config.yaml
d_mlp: 3072
vocab_size: 8192
activation: "tanh_gelu"
decay_fraction: 0.946
doc_mask: true
steps: 7381
MLP neurons of a small language model. Each row is named by its layer, matrix (up: input weights; down: output weights) and neuron, and shows model dimensions 144-399. Each number is 500 + 50 x the weight over its row's rms, rounded and kept within 0 to 999. Numbers have three digits each.
After each neuron's rows, "fires after" lists the tokens most often just before its 100 highest values on Wikipedia text that the model never trained on. A number after a token or word is its count.

L5.up690:490470470443491501505498476583480578492514502542514501457543562530454490465512554537475520525522483497452577449418523533631546498459393476438513465451446511555533464452488550454492527416509483501471542693484586522501484483519509561463438446488476486415463519495491396485619490572545530524439496549490417614550540534508399532497493472513540450514567520636520494538466508463425474501514540451494430480549519533451488574563527384577527418535484534444566490492532447452372440497439585448525545488500457540573509590464452558461564508445508477490491499518527511476502558477539591473388495497556448418476499482445500538501468522495465566522574550538495625530523601494400417460500522588493512599397620615454548532443476526541581554440573542493530476509529519484561587412614501
L5.down690:556496461472540556482428510424643516560589459590644562486522538472438444537454466582439453547550498532531520423554472554516509502518536524465540475529467502550507534623554420570491454511541555549435545493528553478539549550425637549521582561379448480427484448401456546441515573569539510596534514531507472450567490501508544429605601480555595535555598645460557480518426534488504476484434520472493459438496409462496449480558589415473452488484527417509507564509466532534551440499495583476530553506516422516500536627576597596468573468422456497443547432533545514566466421463473554425460500425497471530472471455545504532488469416468589490497527533488470533547504388641509495606539559533435569465528538500470492436497491584471424547386521533437484525490461424506439528519599521
fires after: "0" 42, " " 12, "9" 7, "," 4, "5" 4

L5.up1071:611459645444465564504546553427562589527489471496443429508628525490509466540499513415521406417470568456518494467470591538463577534541471534517568582515491549401461508498517489485495550436567495427537515496468485526490465484427385480550406580520390546494520508565499427488516513465498487511555530548465539553579529548569470555483523560471532534572603422502540482513511531477494589581538568490519533482474437448548469523469488574547580547470533467382515454510553560561518533498439452518495483500450491475460495481520582559487523582456464550435514482507566477513525548499515407456503493456506502465515543455563557544433450457493537547468509563547558589534456473466498514528649439462614576490559496541547507525492466556476471552512542563517544495536530565437620539527513473
L5.down1071:525563432468409512501478563355465490531512429536449519459402435446562562533578522432432582530519435578435489515469491499447408460483554566505423504459464579547524608479424523478464595509392474477506558531419508443455520496523470498507444526519447513486517517510550467479478516535516478447546676436497537540531585521452503603611513480469472420537471508511510418423514554479507466496514521494502613467432578450635527590607480571460490450430436471502522470486531525491430480556390532513519471493481509466423528486599581450451582535475498602459457502500559401499439510555418411542463504474524489490509411487438460544530544422499445472461559546439526513505514515544496421447448468516388601520433540484490540483471526500532534543487521614517569532545514539492451463434484470
fires after: " " 37, "1" 24, "2" 16, ":" 7, " |" 6

L5.up1073:425426506447482484480494556481562585490610532507468515539507509500485446459482484478462586484510488503468523563453500479464466528471453442429437451493430472420534424527513500454572545511467445564417497511550440552548388441472397430521507496472522481507519526506489478551514558439526487527485501598465478553436460431478532481565512506552504499496471459428549515424510520562447483540453513367527452507539525533517414539478487448503495527406503558494541521535538504455576441489429546495512553436498479501519514473423557424496508537470513596519572509505547544496510515484539471547483456526557530603516545466537504478421571526553551448503435488497413436508562542519430466533502483524426633487519466533482417510522467482540435536579453524481481627480471403512531510493484540
L5.down1073:433508544567519570498551600458577470501489435480487501520488473540521432531475498480456522546550514471417525550474548443541480555553483502490478575513526446497461521514509461534495541551460501520522497608561541511510520531563480400527433477489557444485524567503509483530521454504531501574437472512374531490400385577492411435514508542504541456526430454480516484553456474492486422555521551486515489592599543533390473526465500515470599493549492440527438465436523471433449481525523523486515504504509444539494519524507454518413510568601409559535447416563558500466609629510665394482450505574480472441473534514571595502535502511497558477466524446588424536501489566570478452495561561457435607508518579448481470573499582527650458495451544430507469488421568402580516453415495493
fires after: " " 38, "-" 8, " |" 6, " -" 4, ";" 4

L5.up62:531523475509472491535500598511559516449590459498472373467534535444491449521444410514440604505448434508524577439447512527528492478566503567464450497593527520440474576471557560422535413586460486456541499466496526483499501417489490497502524577501498467561539510610447547584555446507518550542420497468527449514458461457562515490483495520607538461461478446541462522682437547563491487501512523514485492400567475495493434610541497410489484453554467563581472527410400549514551601543435449503545548480465473502496548533512594614443525467498488543478517485480485532568383478533506523477567472509480492499532478439430573490542533544538499489513537523551527571522431448455578489560483499485593577508455526585489480512414562490540537417441411548479493450499441466522517460494538482
L5.down62:496595476479476540466505499497538462492431519453446548516510532535515574551422423522523428526530482479466505524487428482528511439612407524501623465465509562526483501543591503458555534558529494566585397529558538553534464427440509477508524546548545515508493480576571377451581468551628465510572510463502493494471504535466462422450539481465494457459490491455495569424537589511533533538500575481496528463489513448553427581517428454437572431526490449467583484472540502452549523432478503471434385508558474556451510474566485518403472493481508534427527513430515459442411420481474546506533522472448489540585519532463475544590489499564507532457449438500621497531468586541543528450555565333626541486496453569521540461506423501493516518484445460461468534523515570450480514524522507
fires after: " " 33, " a" 7, "\n" 6, "s" 5, " his" 4, " had" 4

L5.up1697:524429441468518546540452396461527526558471437497470526566463450425549477497439458520482499481544524523494579522403481505505433493570485597483484484557423443532553542504479553550472526448504452563523543607474525501484468492534568585505522575551573447413474473578497558488450471531503456448381465463675498493506499481481471572475477507422539562502548481427448538560535592514505482502430491495508404490494473493458508523549428426467578404464421488483488478508498456493526503522513480477573519490584441549573477479558534522464472417462504485470517491477522534544511483433499449512492504482461507550516433439522553474468500529400403441436502452556546552540469599479560435412486616455542440460442572478533550486514560496496511555414551516528506467475532461390455533585455575
L5.down1697:541467555503446531550439515422502456554512541468611529457512584489499546398485566480589443551380439502504500520551559385501435536520503529454520597420481470562498498505494464446519452487423507513575495432495605512459456548561532449530437425538471549504519398521477447452602502466533557465493498549478546400472520461465501473463368546495506510497503403457521535543476486532483439447460521504485435434510525457541568521527440588502542463503504546499464583536498444522540494466558606621528539458491578594532500509398538442394572528485505435463405490486536507466511546472448420537501534463510536481534564480488472426465430447460386464576484481592508561492458599406563448555507446476525572486443501455499497560499470521529440510564518519567506461496607465549499450460541467
fires after: " " 38, "\n" 18, " F" 16, " J" 8, "1" 6, "|" 4

L5.up1205:440349474578456491481481559493519462507507549508432454474407444471566539559483510479469432466494518495450502557466521510596508540531475609444529563442467539431523439586451525485482460510409639417439490487542544487479467602404442446454559555472482476418451452507566481468489510415491482430511506542550512521469528517535533487550454595607456518509490527440531493470543457401385506563513517374518538538499464426437450514533540477505579569518451515587486420464402569526458581462488566520491594479508561538512509431532462574447515472564558559518531499439407476461463563526566477437466509527429472442504534436535403466381472425485527529496434428542453495471451434540513510455544506523557446494567390479404532421511500457532513567500530470404464512490410489508456472539467398
L5.down1205:607579507488467426510554566392526449506534477533495514540449454436537448545374422582474464540411511471548492482470503536506486414513525449496451434564458437509493527461499483508484511472578519402488457398547455464475564552478476508528396378487497544549503450497493463581469521489500535478467598522422572543533566521430531453471478529453453463464491536514586494508458544398564609470527508517497491607454570467435417596451562403461493528541465426449471520495473482538479552492499545504452480479476563553339588516432481493510474496493485566518468528508536492470547472436422431532585479460507554479524545527494527543578424505463521485554492600479446557580506595529576396489442557383435445528468520577606435518489552492396563433477544494561482572468516502504548504517488588
fires after: " |" 32, "-" 12, "|" 11, ":" 9, " and" 5, ";" 5

L5.up2366:444433516446533502532478471525575549499488434544497561484550553497602451518521485359501505494487510577500608531442540489545447469538530491410516494408416504556563474464505438469452539527491538444416484394584516459385524556483518527503529534440551495459468427550479555547527518466506580527559556490528394552401544524456438550524508490502458418489497633505585498537477504459510443578486555409519518439450517506500451516508492565450548531489519553512627530529542557467496592510546546526544500442447536548637548482498508497502495531473518553443526534581480413491514565502522512407449420418481565518504526538482350480496477480527503458501457510459526503434542500528469556496493542529566469466603423475483512421499451436392552529392531595546401529437481542522542452438562576
L5.down2366:467407521516528505603440538496543469457450493476509491439506575565453496470443492522482549441554503447555433452555497553504576575562542542513519487584518475597400545519511512385464436471490495557515629519427540563596535447531484494447489466527479436464471466444606484420426484456515493415416506509537464600488526417480598538556482561536581533444532596531579494507489498471531511524538590373500572546415500547491535470424453516530508507489475502533387501446467490465446587645447455462544525501443524466451432521550428462604469500473433549543493515412491592490497552535465544462639529583501510524460592469543521516465455509407521465506492504609520474465538419578574472450486450498455468507430531542484371441492502518505458391569502478525523482526608629444476509508508511
fires after: " as" 39, " the" 15, " |" 9, " As" 4

L5.up223:558481591548557489494499488514507545559461481505481469526562508539482429501484535482466530469546497568537466494499468521514441473455620567419481550521493407469588450424562484420482566526622453460467517424494537497423484466532521520601518493485357419419476445485547409574529438470571534590485515491549493510521606488446467564514497551495507538490656477527458480546573472434535454485493507559550512533615426445455486464453475563461501474430483557450484518437603542504536534462460508438483486478487513492492584458534511549513569459450485527462675475528556397490469555485492605465486499493480520419488440519502531501518491533493579464470599485510549539528458402516450453466504546461482509565457544573464479533505547551475426568555481538453477497546509545542457436468478593
L5.down223:526365459443489566494412464505541426489501481484461576480452545454501508520462517510404414498622447540478473399434502485558457490473493449476522489467579457509473366460459496391520594521501460526500487520392589455432510526544534522461450429411500578471474498521485458467447540536509497551459614520489446634488552535548482467514484508526647427505499413510544526496475473461506392481548566498517522527506586494514550534551531483514545532465392466490530553455527409475504467532459519590496609484553526472509529527555531556514593467538510468685554487459401507519464606561491501529430465434521462478455433472475409571485455517494491562505476492601502585441425400525537514521526539460459422448464486584509529478516572439533448534506506507494497551493515491463485515457441554
fires after: " " 31, "′" 17, "1" 8, "°" 5, "9" 5, "5" 4

L5.up687:564467445457487523543538510465552433509513534524553530467485483433458448553522491569558514524477505496504540547464548508556414469415464529476480574423459504530562495490422530631562435510448555499455485522577500609505495413525508489538579482478509438608548561478404522461568503487410544355526449625530529364540429522531349543486485437542487457506478573484406530419551485458450549478462555493519516517584468512538509525487406423505477551475533434459552461549488413562554514456545491514434449539473533543540493525455514515521478410545453491530506479422476490472525425512497486492467483483518552511448573545521534456505422403464402549474516476444398559381570526547568429472485583477507540482436501456528478482472584417415454559478530506467457497458591522427344520626445416
L5.down687:502492432414448544523482480493541538467506510512590579517460509509574479501437589494432573516513491557542458477566561481436529493498502504573524584456551407527498480543544474426510469449441422509521517440456563559499465496528433497511559507500505495487477401456463439487502470464546461548488559567553539572445566471407517468437478548487513517491511537423566409530542480558499460477414504517531490490486427508517492512509493471519477451484465538545581531514464514521517501472465535439579531480569537519483558511489556442543567572488446486489410568483419474480480529414485475488451475602470424495501450558542518453486524474497629444513463557498482498551494478457573551504407552524512542537375504396452512520542480519463485544516512455498487491521470502567461487523441634
fires after: "\n" 39, "-" 15, " |" 8, " (" 6, " " 6, "." 5

L5.up2403:505572543469480482583471556443509484534461564576535546470512497482513514621511463472611460557476474537479433474531512490460526491559503500462498507463432521531470480515587535420462496445409632426498531497484499561439417574539445441451554533501535389589549463441605452540491483459435521471415510498413520427496515493518455491501412459476515503455467515548511487529494590416413532572545438417562385528521481520499411487485537434478499532575549519495507471580593485535520531472428588460579545457625520539508472482557555479463563549528537504467495484429586528429403552469503458479480461546456566483586429503494491597475475482470525532557490510524530477424450557497478488556501448495530484594500462586552510429634489537483515432557427515526491584617396486508480487506503464
L5.down2403:504388513515612526465514496520472432539593530493557513519530453609513449539521535437521576428492523607547513500544553454566453551434440532509492475534515536513416532513457518481490516460550461549483490511466489543540477497570522571404450433499494501560472496510420509478465530447562608509530540537545433474501574399508525526529487480470469552461577416515622625460584513578414435493489459604510481460474508572525508447470465520579565435494545491540444510421539497494538430448408508483567493603541477477428510522541414418487449510540556485508514473517387454434601471496439502498529456463609441421551547432531513410495466548473522550491530508507456519506503544529532576552475453510521519472473596545535550503566506464529456458496509477528458489457530546534541427457386468
fires after: " |" 48, " the" 6, " announced" 4, " stated" 4, " include" 4

L5.up145:532537555423507555528474473515553472467522437489560539487543515419514511449614523535479524516503577523519403434575439460436454501395559597525512526481473539500600560424455502533493498556536465487480555439476423513530509496570501429371510430498600519589492469543474453534505500482603583466536557505536436499435553455527491425470525568477555488504448462439502562573486544450580528542487469482550510413453519520461445482518447496516609466471479435543487524570474523531425457489438563458466483471421539558481480509500453481481479567395498488478495588435424484583420528376465519518444538488505540497429530541517486555521487467514498509522518488478524472499492421542487501588534488484530502395459480561440491510507487515434513467537469491464586462564519431449607522485390482
L5.down145:497438496431486449479528479507371487442470490494535548478485522605503479505472478483616397478577423552511461524460518511458506494427529486516511451487443459466441397547446572540520419487494558541547399397482460469476522519386486494617393553511475546500562483504466520542504439554333525526525546485448527509438492451493407547462541462638468527479494560543496409613428487479487539584558511532527491627551560498397519500622495492522381530469491547558542466431495422473489550449497518459477500509498472502548478552512513470465563655478599583502486439591585496445517396489421444560467529425419498553523499477479533436530451425428485519553477583492477456465535492515502532482531530401465516535493595498444555493469503573591475556437485537531542552500439496406521560462419488
fires after: "\n" 29, " |" 18, " the" 12, " " 9

L5.up1963:467511580598553451520537482496467531480490549497499580581558481535506478531505463479427501509609603491384534483427531505476438531450540533548588472596521545487510442556553534466613530453473512471524507449490577494567472494451517467431547513559529457433439481466506516492394452506495478413514476509593534632577509462490523501433575436574616523559529443438484563517515483520568575473575483478475481457439547552408406505440421547558439528539516473430503497533498514478502556372591445504498475557425442470529482522462526510482542444544433487513483494541428517517545455540527491511528548468482490530533531540550511402498495584512496484457407535490416523486499531481481542552443391505608508545497573537573601540470430521488473558483494433548452518403444596513426507479425522
L5.down1963:542477514459528428487529464527509469503511576547538514572518540447498451517544527596502545471411531365535545448510551434529611602481347438444466551541503465584492496505430490536472523439451502489483512566477515493546402640541508460503487455562563508508517401438496510467438597407571539510538457560442482572543485546515496531528512519486489524543535535523509525428499464486410538467462468473509445573629497529538518508409416385436519633468559491471361483560518545560538461469475530478490525561364537606494415482485454578476488458490577561461505564507539562527481444413460509425423501459490470486452464418457584498519570594580601482440581515547592471492509518463478435474503590541554462547480522437559510464564574529497474361457480442521561452550451506528529512577587514
fires after: "\n" 31, " (" 14, " \"" 10, "-" 9, "==" 4

L5.up2642:418503620398554523494485487495430488462464455540521525542481595502489479540526593416445366542435477520493535476480497471500511606378446441523475543468466446501528513447524458469488498446541480493512505526441482519626508504536474524507442537515495465531492447539484351444577431511553448500485540501504482489511519497461565595482498441539529472522470588475465492511455435470431616562538521478487519515578515545487539551519481491475387543554440608474559422475557541480504466570459463495502558366449587489568509461474673419558487518493447522451472550474499459455486482503534459555542502558611512469482409500493521460510504485402491547549489502498453551604548465559520463618521452430452594477494584512434428567534544493502443461501595481521524512492574587473547566466554507
L5.down2642:614462483433438499546381570481442501495551539578450470440488617515447572499439523595496572515530512460449507551470593552498434514564532455477457526486478516455525545535469440548482431440434486497447477523508473479524524394449560536517577552527522481498373445524412432535549468535422476558599536507527514604465448530485563530468522480517506540449583455521542459499468510457453573555590519517519507571518473462348512523548563486630434433449612524464562509512481425471437449532491431536523411530487475471575466490533533409444555438390504516538535465470586454393493455509553421496449501489559492526478493560490604487464417508537438475432456481505432553506504523477452490386466451452478418615557583420456495546628505494536505550534563509554541459505526451526500585500459443
fires after: "0" 26, "1" 15, "9" 7, "7" 6, "2" 5

L5.up65:504538506510487408532532572528517493512545549449436490494472510415472516490515506560469496517452446506514523333411458553445473532535565465395454561492493475544479506467523558501447509525520517509509566522465531473497459526424517487537347466550463594511414546497461492468539467426509511421624506577505526521540538542519442569448516525518555511494524518496488501530466546500508540490536516520440574580526458449441466581471555459467484473503484574483513476461517458602480473541469524433500526434473498526434555561586457606708536554468498485531579490494428466514385534464547512487560444496507439495532521457536445423490582538445454606527577541501506473562494558439483569503510526457540623554458465505458391502554413443449495467578529516484445568536492363495566462465516433
L5.down65:553490516403546515598522603464448486385562522526555497385527464549511472436496492508452538438419563457437520455508517519504493479525491557478505601529499454475615436463562451540457522435572560508519508583483585491434499524456502480371508515520579521503494564523571477523386529525436484527407511546485532510553475582503537429407559589560521486466467525475602446497490543555476511531562484555605525446445574496530469439502468547468464511550548485398547457452502467458578484543428508483576492500436573460377558529503449563436540506491460500592464510487481547459463553511516404456457505551475560516589523568489527576473446503510602469494381527576509491502458493477467454465524499570508445551465517502469588566420477454493486493525413486364537437532540480477504529508482480
fires after: " " 51, "\n" 9, " $" 7, " (" 4

L5.up2418:458522548477471546473464446522547478491471507576464499497495395511449487439609479466492534554389474503454485543523506411510513491466487542381484433389523475427578462419536486611435396410469492499529393518485549532508514463472450534539565571494572587595566491418508464460527423584415485455506484443588481651501513480507529464444469482492479509540483439478514610555479531509431503475451509409470466498524587557601520534549491526535572526462509410411546491494426580497523492462438503518359515586518550574532456498509601548541500611541501471564542473488553518615504573489522506457421484468455508443511459471509521441466448497541474609429503534541483420514563493529597456509464521531472467449516568520481493485476580486538563530462496495498387433428591476485567547505595484
L5.down2418:537499506516535444448509448521431488470517521534500485461447502461549479448521503512534532471503468522516414466487502483539512475578486545488509449530387472528447415508544497425500466550522452560573481492522558466523485536556492488575462503514461443488553475470506489479541519547552533535491522506554571368578411374448470598531519492466543392474433499485429584465511450554455521535470524512512519562437453511518380570504569486599526497528588577499504491434442461460520471410512555500631518488556513435484442579472489468405457452435498429452480549409417502511515510585549461521439421436502425531532521460438502435409669467517419461515536425584532509471565455480457565508508447459447515580500434556472457550500492549531538622510489584470509428484555447539529431431526458
fires after: " " 36, " U" 9, " more" 5, " of" 4

L5.up576:588380564533542522488537606565517500382596557458448524392545430562537487474472558488526536551438417444450498475553454461432539528473491391462511516472536501498475487520530536482513512487472470506523532499497466431538504465451433531443489587409469623527583574390573485350523536442528429586488527515484594560544496506527481526536524557508555489466492532550613525492367539505474447534492514515526549461570543557426509611490433486576508602510441518512512485510388585477522576499484450521464501505495480501466433484519507519498558457585488400422453451545467543482476488544475403475542354400489563434505487426468453516529513484399460522424536437496512412511503502487501522445451472580512468478649492496420473539521535593486484505545498481420535495509491544527529492588552489
L5.down576:468522429526560482502536574424477531532412574456509504514467476526562501415482444494579545444589505457551566519523493483525584558501449505572438423471470419472472427459581423530463493487573408562444583416476596517559518433590451448544486524471476514488534457578443479439549468512431507543519467550489465467514524472448498531498485335500489485453547481352544563609483371531574508423470531443503481611499465484508484544543526523548468429498527482519575465486472492504500466478508499501574528403540530535508641494523469480502614513524557499472513503396603522560511544497557534449505619576637487492560515528449436521475444502493518546583544560500566474572449615591413465519476577381522486481471449579517469535457629453497535495396507483505465468519491564432525525461402482
fires after: " " 28, "\n" 13, " \"" 11, "==" 6, " (" 6

L5.up183:472421563526503492526486444453552556542582559521525466515545458449423487483544518598484493513517514452410460478422452345521486501443557427511501419540491566442478569462424575450509558558455517485484419515516429503459502529498465451480515545417433577543463489549461535546670475435464487474628465453538459430461564462514424653524534552500467474528480567552502520452482474481518497545516471532672467419494444547517536412466500479474412505569569522515522479523493553395493572444463421499531517492621496498468573535483501507605462428483491491499475465526468570558562436448488478561436462369477479463421557438458546523469574558495541482476559518547478557462498563511486461567401473563527459520498492507545503435460542489460550514622468492532451542485553464549462519515428524
L5.down183:456516495499500503528541435582487420482535527570544475535537476564461488480452531481409513544435520563504584581504522497519506484519582432560425470534513475552503505392493553524552472580500528414509445449474467515519526548526547455513519406543456499461463482525601486543544438514622469497471508552515515610513565508431549442503412530523520468416465474481570506529498504525424502594530507545511478548498495471503521580550515514560589484569533468463401502566477505507583464469463567405514456513598487577464337568492492478463465559465513498477442487429483526522425598487581472572488498486474498486450625480519575448476492487486537512525480404561462531529466525517513585502535501529463444431563503432518483511511483444411464443477408514542609461489527452508513448519469427
fires after: " the" 23, "|" 14, " United" 10, "Billboard" 6, " |" 4

L5.up1306:411491473467611516535486515540506527462538531496508497473558495501509438515492531616505502482507500560474451412480471504487493590517562520493583434489474450488499543499486456497539445473514476495545538560500451526511489442468432521534460544510607532514505546518464400475520403451604575496437465550513428438406522540424461474536471576444597471487579454517445584552494482446392472549479587534473476500475472441458479447581514452490393440490508446533450566447500579460433532431488493506517531550561526526515530520479466520523510605495441491524487548499487493477477490513515528490403505588397445379480447316544549508432573529537541493485457470565503425509505488474503595481543541413436524557556466565482546451524526504453410530501599515538447541405420467568558518484456437
L5.down1306:560487432586432426430479597464550547527493528552508483477479510589492501521484514509489499567565495548510396462517419493583542461486440563478413492521495435504490540522581438507439607498561451448492508367490479508526566509549517490519473537459431514540477491448464507464566500472600423472491506612510526510536413489460520452430553479589423523351513510505532520501401472579536422481424415512534486545463527443463522632526465465431458439429595439407519512525550547523440446489535424482552463414552458448442456531504540609439569520439502523490428466463498499499490518532493497507545482576460636494428514505400542630532545553526614457504425502510628456446483524416518447420500511579467562590457566505503587545528532469553437368580473544521503468504525458553403499586501433
fires after: " |" 22, " " 20, " a" 7, "," 6, " and" 6

L5.up387:486496479482509523428442613480585445435473528469514485428538567503457519497525564501516493563412482406531544478485585355569467479455527427518503499531459492460446446513469483443521475574560506357599518550493459497426527560422516606480513478522549451571494575578386438499523524564447515418521393397591476518469503546494399536502585474527471500466546546470520487549467484410378525425508581500480512524483591495535430476474503523502609515534559468475562455506585518529464456463526464505440551594539374483448596460475452565502453527454453464528500518439494609439502515539519465528509486533534510469581481455477473478540592475481465652403514503538410539499469547534499451519459485476516570479514495422491434570530521522572495572593479541474549513551508419473476520541523406
L5.down387:469467587479474563509477518491506434452512502476461488467537596513517487463500463496492500554442502448522387395537386502461495487501513554610468475460493516550487557474529485506536552485452480436489596451529573568471435486507552520478495532555487470532514431485425528527542529553491502462477449427502504513509490497482605530472521459487479404433473538425506531496433470466450603508504545489508556524610563324556443563499499479525511476523549563481496569500553492536596602480484517442598412545447449516546426507477514563480453523412502482533579436594498493471582501470466549500456499487493453522521435548521473554453521518568407459494504606443425515538555542577530443588516489537543584549441468505472492596526449489439465567578470438501484507583575444516488388557515431
fires after: " " 54, "3" 8, "6" 6, "7" 4, "4" 4, "," 4

L5.up391:474466531547559455484503463484483576425486457590463490449492445524526514420432473478499545600531487458472529484479492521573497449524476466421591560558471490562478459438584461483484481549519529441496465453499432453520544517565527605473517509510529449518522517492540406518587454436471539427472525510504540435492458516517478508527450515513450496527535489486524551593534483492486361451544593585543511506422472519512494494539501485434466574549440580531596529488472571521514536512454485596488610414531520503509524456493502526480434472544525456407516466490546579429522618534478466444551473457458574413484453481560541526450472518465499543441532460532529460581550497438490487418469540478559645524523442549514510524483504446516551558550523484462507488476553545518543544489552587
L5.down391:526510509485432490495493496355442498451523535567460527531521531505413497528512461441519483440492480512501467505501443618571480572549570494552566485526567537514414502483537529411496465413447400556415567552520442534532371482528485480430451564498540515506509469449529469544467441516493432562513551476585502551470577628479630458447596456499606422525509594570574543541452412530476568515472398444436389626374548514492540566483552497506493577493477458428499478466512515495514408530581529361602560487496541455492461502486518401524392517603516468548518531484613483500511481503487448473490447563400546480536492475485499576482528546498337483478503477496526527475366485516539515494565404491517501503432559554536527469581447583538447504465556496552577488476481509438572508460471507
fires after: "2" 38, "1" 27, "3" 9, " " 6

L5.up1871:483463558490529467568584511592477457549531467530487491541428519459543541551511486522481493457501518467461445459442518425543396590531529457432514515519514528586478549526507498433447485442498555474552539456452454469511519406479502509410470450579569464477479395488484464461480493498463531471448473451567531524503396595447537528435556535465570427430500505480460594493492445531536547510464459522481392464519463480524412592527499421504472572494536484397491442554399565502486580422522550451495508535547520521485582475417500552487403483614499459479501492541480517513538549524483456444550443480506491516619532485548535487462603497425420473431605474491459573547531453476463516432499473450505518445519598541476547543504515489517430505518561361472431498508507571556500552512545550
L5.down1871:507574483477552432493560553560436537544504472494520524505576518597536485497564483430539513522475454504474471475507571556553530468469539497495482521453500492521424530521515545498504504530460457460547479462450535455483484450488527468555529501465496547458507513543461508483533484510615620448449500524428445453473503552407564419398541518519498479573519399393554503533476581474528571506530467516403597462566506468611541520379393525467423463492446515437502475560520550586546599529520478449545431475563440510493559606468494477472444383503539558509460531462441557549469519483491422430568523497589517369601509569497541480451477578532525428440529489492514460547461515428598360470479563473490459477501455361419415498509435434495526490485513483493482492448445485415367483509505479
fires after: " " 52, " (" 16, "2" 13, "1" 7

L5.up1173:556438474459565542482462510498441650420520559458447409447484488496462500499483515544470502443478541466578566505590545446594454467537501486403468484548408624466500485463476459446505438480513506490468493532444493525510536545497450548515460496571470446492488480518498519500469510410471426449522440455447528425548629469503485545524495534536500473461619557452468535422547486516443557565385561517481526502500590530542536492400506490474432542456530433614490453397504509511546472582565550555512515568443467501600487522382531453551425509502531535378582463492501490510467514574452568507510442555484498475545440471502482489468496539508498458507432519559467453516519530510407470429456492556534583465512507522506505531455435448499573544472499444454449567452495512548487561536628406
L5.down1173:416438511499566518559490500495481474435552465522524556510564562503471600515537481443551517501543500533502507527523457481469526476468616520564577467498457548408532523613440445526566470569493533512497419530452439481560675539510460511568489649537433460553537504468504478495528363547556418444477476602524531419522466407478464499490469425577486509508490526461500540501427546510546525519554477450446533451486519500469538558575454452570511462492489510487433414486438532519426504528518482433530562469515539448480532580510519558544480411423511460535542487442518540536465550549487518468450533446545548548460531521464496595489521647569442550525552470508509522493419491493473574535574494484454567514575400488512429554513497459546464529567585478432574604477510572545481559579483537
fires after: "-" 22, "\n" 21, " \"" 15, " |" 4

L5.up645:452481552496567495521434471520511504540470532473545525495539476522435517499529442551463539463482427451458531434521495591536423506422414603518576526474369452596479482568504473598459498602594417500433458578461528502553444388516442476552539570508538528502452462542423538536587524532465488415479546568515494494537390402569459521531368466449461341467548556464418501577564448417565526481415591479460494456554472542462377464524507507512588461454546519474453581544541531572562483449513494542570449523488471483522499491481514530464423474524440484551580505483485525478443422404427433552512483590453471461489429565515454389446458410504399412456523399511486444425426499484500567541467518486453561462485544485500566544520518465474574552536521549456501441493485456467429543613561533
L5.down645:508565512531512529452511418574466484548562544489560531457468480491482497546462512433542456481365488659585532467462456416514470484460584561373491544426521489503513531463534426488552476505399509551598507457471454473482369498518529442489457434548393455469514477501590479463543498542506456503486355571523491419453473499626571506513457557455501584455536306388514535444514586496561406526577563468550516440479540500437556466481442474384486477518612568481438441512461474547549506443536565549493541422477513534464481520508492492524553508413516429443356487515496510485554557467521472451395565581466485513584394501555524412496445504526431494501568434548538593511456645408493425512491509558482542549390534469532544522526526524509488490553488486557423493371460583413533464483496513
fires after: " " 33, " F" 16, "-" 11, " J" 9, "0" 4, "|" 4

L5.up1284:467461459470530548469561596472483543530475537460441428468474595538525443497538522459413474559494554566470642505534498361572558445433462439573498528466548488361449513456509520479514474454486476531446446532482475440491523468481503467509501558519500531500494462533559397534483430539527468475480413540558485467478448462540496558465493606483498496591439586492491404482424466500431427532579483436503579500386480566505440461528433467508535480494610542508511502586578518490400579557575613420422536598571566576580482525485523493516577485532459497495434499520541414516357514523534480557487594496459455505458521484469525511571588535501564534497510493490475592499453619544452548493472454411558511490597492548541483618449494495445518453518540528403529518458496561530447500528504428
L5.down1284:629484438434534524452501556420473464561504422436519450469459570533550441503534472547561464481542501505498543449498501446491517487478559498487547532556519491512526477441576527392504568541540463466469528514536513434493563462552482482433424478410424567539489472483448515497496559499537522450559512511533435507505496507570490498524486541513465599494511516554480458450458534349373598517427496488509485523518446495518475547492550502592494491444553506442575459414541479566491519509537391534510496471609525543463469558519539457456535467505497464589392545450533520460489455469456524536479507513513515528506555506505432582439495523558569446557470519463457519442570420498579435585436503537409451449462497468460516419489481437547544521529439477542572508543508448466431524647430507
fires after: "1" 20, "2" 17, "0" 11, "9" 9, " the" 5

L5.up2184:515515433533526509566571506483398603460493522573546541498462512523523382589552483487576526535524509537495505491502528455499457528408414533431514427567488479465448498508476429435459474480495519537451514564490412436458489520439564566477392555526520490429512552487510467446525439414583445503469511560497492502507491459504521512577524549568576546506527477508509650530532446505447473511542599530448520522456490642505450555434517581477472511569468473517499501530552490478522470449578420446474576480391563498563527560420586432556446491525520456447499482498548462566490417463486401540402577521526501473517439399547535463529521458548496519501470442579530491494409522506501384489490448548471516456553416482453564472485504502483510498461450398545468507507520520597512432534611550
L5.down2184:463495413460474490493522437447499473491501482570528465536544546566489493487620517450506512437580641486388542474520578465472482545482574485496609573489461501482536511500444458571493554446544493541568491479515364510485571432450537457458513497609508543529512594482451468477501459396497503448425467463447484556446544542443489455541495557483564553457518486546560466623524569473565532489538469593522534548499513425479509520550453500561600552550546432502471444472545526488619412498576560604485488661471501488443377438468489461498461487535523496524575475561478497528500511428496459569483608551481495497444465477448485525427496489495399446454488554520458489500557541447520481507459433594432394448509534424475492531553487499624516530490541511530543473479532497528505460485489423
fires after: "\n" 29, " \"" 18, " (" 13, " a" 8, " to" 8